Weights of a small GPT-style language model, trained from scratch on English Wikipedia.
Architecture: RMSNorm before each block, rotary positions, no biases in attention or MLP, untied embeddings, normalized queries and keys.
MLP neurons of a small language model. Each row is named by its layer, matrix (down: output weights) and neuron, and shows model dimensions 128-255. Each number is 128 + 32 x the weight over its row's rms, rounded and kept within 0 to 255. Numbers have three digits each. A neuron's up and down rows have the sign that makes its largest values positive.
A block is one neuron, or neurons of one layer that tend to fire together. After each block is what it responds to, as a language model described it from the Wikipedia text at the highest values.

L5.down832:171107137189114118176143129152131128165116136112157124122109160159085153164155184154147177119091143147112047170127067102140132064130106111136202139051124136152103138130105123152161139108177119160112117065140105127151148155087102093122164100153082111133200107062198142167114144126144154127122212186154107130155099110171126112164178145105147122220162132149102154173077070115115150129144
Description: Second word-pieces of office titles in biographies, such as Min-ister, Manag-er, C-ouncil, and Member of; also year prefixes 202/199 after a month, and line breaks after "= Title =" headings.

L2.down32:101107102153125095114096132105138100107129117090128154211183193138134158134128081130135170114088095147075157099131112106168088090094153103178189127086152193128132114153101093148126143105222101171057162121126171109196126135143090173184119172126094120150137073114166150163237185117159123183163125105144167080077129148102153130140138081160152185168168131139158139137092172131140142126126
L2.down134:095160117089109123159136139096178073144177161115095143147096148113091138122122096119110091085147166044115145196152097134100149108137087176127191063171166114082063112123122150152146147120078109105139082120127124066124129121119101138135100190100156144108029088173090132103110102104138119101113106173159067125083163104152180146157119153127182147126132127161098127145123124145113119155117
L2.down213:127153146169073070132022104131106144116141125117175088101145131180129111123133129127116118117145120054166190191180113095110086106156088120095134109111087153177113103127176126105145130108118102134143112153094136187144126069164111115114115080136123190107052053108137105106088140071147178169120121115129133101078118178159178114151113149141127184111117131080091101122110172130180159089148
L2.down243:143126064156138124213115145118112107082139123112199178130163131155114110146171100166089129131047141129061099132084136145151100174130117112125119130150056089112124159069163122120102115161176102099145111101126122136128176160148097108185135121098093127114119140078140120077158092122116148101161132123096163162118105165103063123125141145165112111145175169109119190115120202095164067098125
L2.down375:097073103140188116169160178152151127081151114134184133112095141117109171141137122171128130115088162202097136140108173109041196070157120121133063139107149134104156169124164131168174168109145102094157138079126101150124126165188114143111146119083192106089112151166150131129160100147133139122114185163156112125085140097129181119072088132134161128106090123153124161095115123132120134102174
L2.down425:140103129106136081153173090099110115143184152129158102110137103148112110135132168148059152119124129081127132174116153096064084102128110123058121130140174134124153113176117108173142121093036136112163151172101096190125103101189149133115055136159161129118087149110151136106144104162073154144082158121132131138114112117099154158150135096143136114084111114078108128094151125146151180160101
L2.down498:135125147152077133120104133095156189177128156106086129060132132121116162127146087147089144146154137105074073126093109133104103201104139089112148196060197150173044168123137070142111176122125129143109155140131164147086185094123094152100093118130120107078094159136146100141137127111153123121088154143088138051154119102119173157154121095140130195077100150175136151224115088138121114086122
L2.down663:106155131110108081029146125129155163155155132088210132155127143163153135098162062120099155165105074122076134204202130180109101149111102110060152115194165116110192055157132097147152093143130102135141173164146097027104178126093139097117148107088057120152126132151143148091129155121151133135142170132098152117097194109135084083146134103099143140115099140137078071197078147151119082097112
Description: The opening "==" of Wikipedia section headings at the start of a line (== Biography, ==Track listing), plus interior pieces of split words and names, such as George, Weill, Montreal.

L5.down19:058114137099112115101169155078119112134111158177095129109130110161165169172148132133139052145082129098134106125127105156112151140139123069123161127161045123058113112142140173091112121095118122174111127138127086085148092173116126142132101112159135146166178114140136145165116136119170167058117126137112135138117182075132113114154120061122124088149116122090128181205101143138147128133155
Description: Opening == or === of Wikipedia section headings after a blank line (== History ==, ===Italy===), plus line breaks and verb stems like appear(ed), follow(ed).

L3.down69:116111139146160136135070124129112145169117133146136181121129156198080142184144106111109131140105149140145181116151145083083151141137114116135173102098146133104170069129107107115175104099084168086107183141131124086145131134161109112098138136074169136179050140116196215151152111027093101147113140099126128185064112116091157146175151092120152160158108109104156091165158136092114107151103
L3.down72:121126112078120107068113102110106131124144109087130068150142153139147159109136127134121160157139106119097126072179137152099176110059098125153179148104147158101135087104133076127075090125142143162081100185123103155189092126157170109130082169141103170170129142192148156087108063104205146119126121137127143177126130206147138139145113136117155139083057146087122128164142125156117111129146
L3.down124:109123143137117110087107151094172074152116149198126134120153178174130157162135184176052131150102116157109144123081105053103115171091122203164155143123117101117102102163157103156108114133104108088121134174134090145103151129098108191061103087109168138111175132143129174095148118160138169161121083094126157120138154153097112136150202106139115102123110126159099183073047189136117096162080
L3.down247:110172146187106141128151148093070139162104157092170129180134128113050174092149159159119092105138158158123143127173121057116115124088120066166145117163175182116124151104147101143102115134088116119127111149119102118141093189124130146149143124119090139161140131094181189068118103159092139153156142154123135118092136157103134120138160100102131134122060123133095105137140144092181126132072
L3.down293:139150100157169156136033119126100100145172106165123101154139175133118086092135168128119139166127154137112185077125100147088172074149116153179113153191170118109162122140153120195163136099158071108148138146104163114110124090152151087160090104228139125100142184104188173175138122095129122148091116173034146139158110172086099151087149084164139080183128124132051136174100135134179085095134
L3.down453:151111099094136110114149144087124149142122099177201131176163076119119149092142176155109106144087102097140124149136140125153105132129082171117187100126135138095137094135107125089156130147125105143113188120150117127157074114145079123192102150109105172153139138081165172158144171084092053144101188119102210159136153118120131139111131149092078128127119123110121147159111139133164097092168
L3.down710:137117130063157116145140146129127140169114161154191090110134146162085115148123126117115151170087143181112091119117104111046145113135124118075088042093166108094083123148206134075086168074109073208146194149145144180111095110212079133176106099129189157156119173179122146174115123148112074141156140140142105099101132107150140155110133128112098097126099159107145120151123072132121112124194
L3.down904:065144128074054134152084120101113102153068151102122060101127120141077107133156120118077106123098108066062145130139126141178203100142083063126147139138123072129124125074052124128118086074121127096144130150146141103161097111104143162160151091120139177132200120145082136169174166178157080095088117081128135153096094133157110144172186099150085148051162165108145081159150112151098115119101
Description: Opening == or === markers at the start of a line that begin a new Wikipedia section heading, e.g. ==History==, == Gallery ==, ===Dundee===; also weakly the | at the start of table rows.

L2.down360:150154142104137096132099140148134194102115119100126110148170144109198126159086143163155143144086129087117095171092132115098183116098042098099063155115120083109073177083086120078144139148129125144153226111101150139105116138099107140161098124125106089112038211137131166157082091119097073118125115090115157117044169099102181088086140120134145121064062120119159152151156129123116072225144
L2.down450:095096116121186106139064205118089121089156127142083095110165150162108126176048107083123116149066074193066067089133108134100151128098154101130157144112143128105147119090093138050195128156204081105107180126204112131178126143177141182154163102121119130125123098101125128148139190128105171108140104155127165123117067161123178106089113118114104113100141127144102116095139101140135145083074
L2.down564:105118074134151108193096159094144074147112104075138106142138168117108098149084133131102146100130120158175148079159160092150156118113136109044105180122095115158120164106116133131159125166134144123145167185077124134107126156075128079120033130131128127154110173124098096125111097152074159156133116172125130152159108141100110131085098148107160140097130114053114176162096137188066155125159
L2.down871:160137159148142099080137145109091106170098125087161108098233137113090111186151134046136125140195103140077120067177112178103109131171084129134149135159203134120119161055146148099207088087134127100146096128109126167130087162149161135135141137123141135146150129122145116097141192124136101147175094159140164171106165123133107085085143085086161129164118130127104160128128160144107147174152
L2.down910:139114121133144173142114137095117147151112131087084163174196156161137126117109189116103139125130076155182079096130169127070131128109114092146183125166127093146094112110157078143181086162150128136118124110109201123178180109113109115072130131098113125100116122125178186149114151142101137157151077149105095144158079137113070208133086142176100182170166044108182062109084198115147067123133
L2.down914:114134056106146102176131133172180104099155100118118168170089125072096140113230123173108150110136119120134116178095108118145155178147162116134186085151143148134118110111177107157058142105053166108110115124094168149096127149165151154077067067137135155086169084163121113152109137130161071115116068076097111140155148190115090108124092177087143139114123113129143173067102152125150119159120
L2.down948:124167192175130148138111152107103097143076098167181080152149129110138163141219165132184141006160101101135142145077116132129120093190165173126134158102113206136133132160076146157093079153115106096121146113100148156141143089122120147162141121135180120149151168123126152135095160118177181136124111054155157132097118110058131109085141127161165125121164105103053137123064099164143120140110
L2.down1009:123218117077093135155154108111119077133120147152125130094125124096067101150158176157112119161164154165130168135148119078126143148061142125105128150117141084081144093103135110122070211118179108115118115141138135097169103167123116143150141164111091131116130160102158146154149127117070137091145066095159149150125149139119110108111131141164106189101159168182162114077120203110114150133066
Description: Word-piece continuations of proper names right after a capital letter piece, especially B, as in Bach, Buch(arest), Wallachian, Suribachi; weaker on heading line breaks.

L3.down170:120090122052100170107110071154114080099066083129153087169125071182088166223063101149133092192162174116167172203133095138075146145169119180056122089144138129152087099078153160135163089137155142108117145129123185155124113052112123126080121124119115085146098165118122155188122116138138152162119131134193144129089092099132208104132142165107092102179142075143099108093098093113120134088100
L3.down295:095165179081130093196136175170188155192111076132115120153133106118098092126106133180088064143096131101120125143138149090135077092114202111109142117072102170169109192146145141123164185062164156076150095118172125103150152143131129150059130156170131060167154202109159121191086109149120054113086140141135118122130111126101090148119124115141137086110163171146169143122122110134176091148133
L3.down308:160137126145106132142124152148172217166135151136132093136124136068104064124107114085160085108151078143130094163062118136091112127116161139106066148103191096130172093083155167151070103144140167068151057163111088129184179126169108133139125146157095139163136146118134193118164158159060096126145216152137129138122145121160050107147109098160131112070043110171078102128128136099146067072149
L3.down510:145140099143137161091102114128151159123167122096128093183163151129097092090110069167111140103090135134088128130204177139143077101092141117122136141117106075153113090158142083153148089149179119138122117085099099142146106175179112112168092106099136153130100174146180104117087123183037137125153084114109110124086168142169130104045115164194138089193088114093041074134113173153057128141131
L3.down577:062055142132115111095112128077123126145120114086114105136135152165064108111111109063088123084135174162096115110122113161159138126122124087145149088141076081131118078157220110099082093138193119100105139045103207153130169089081092122150083174175145124172144113134114117139090149170149074098122150114214130084155127146132121104112148127036125181113146129162130106083156161126113076153089
L3.down690:120111153129065107104149092130135072169161118093113101119160133107129085150101137083160130088152091068179188078066128127141119135142131149171136126117139097128124154044142144177205056191192111140110208144061119150122144080124110147111146179092132070080147100169148100098204125161125187133129141151132127150107124130083192134109132096171115165118170084130132174148133117145116096107149
L3.down924:141118174128131103034082112138120113098121148130111070144071153126161164134147048150151139094083108120141115116148073136137187212165123106150102140145068132050078138156167085113139175132145143087152153103125133170186123147107087109105131070139069108098160169121124112142133114062147097067066137158207116131135165157084135167175191128169099145129161121141099124151159096155107136097155
L3.down985:062092153164063164120112142138140128112094110109112076143146078093097097142090065179104091131208160110151151068087136100163112071081152102139084166133143107102130221145089169141190141074133169144133087101137123128079142114109219135115137104178111139061179170180127156102130165144061112119108147097132160143135156109150110076142177135173117134123147120090127148134124172125148100122122
Description: Second piece of a word split into tokens, mostly "at" completing "what" or "That", plus mid-word name pieces (C-le-ment, Ray-m-ond) and has/had/have right after a subject.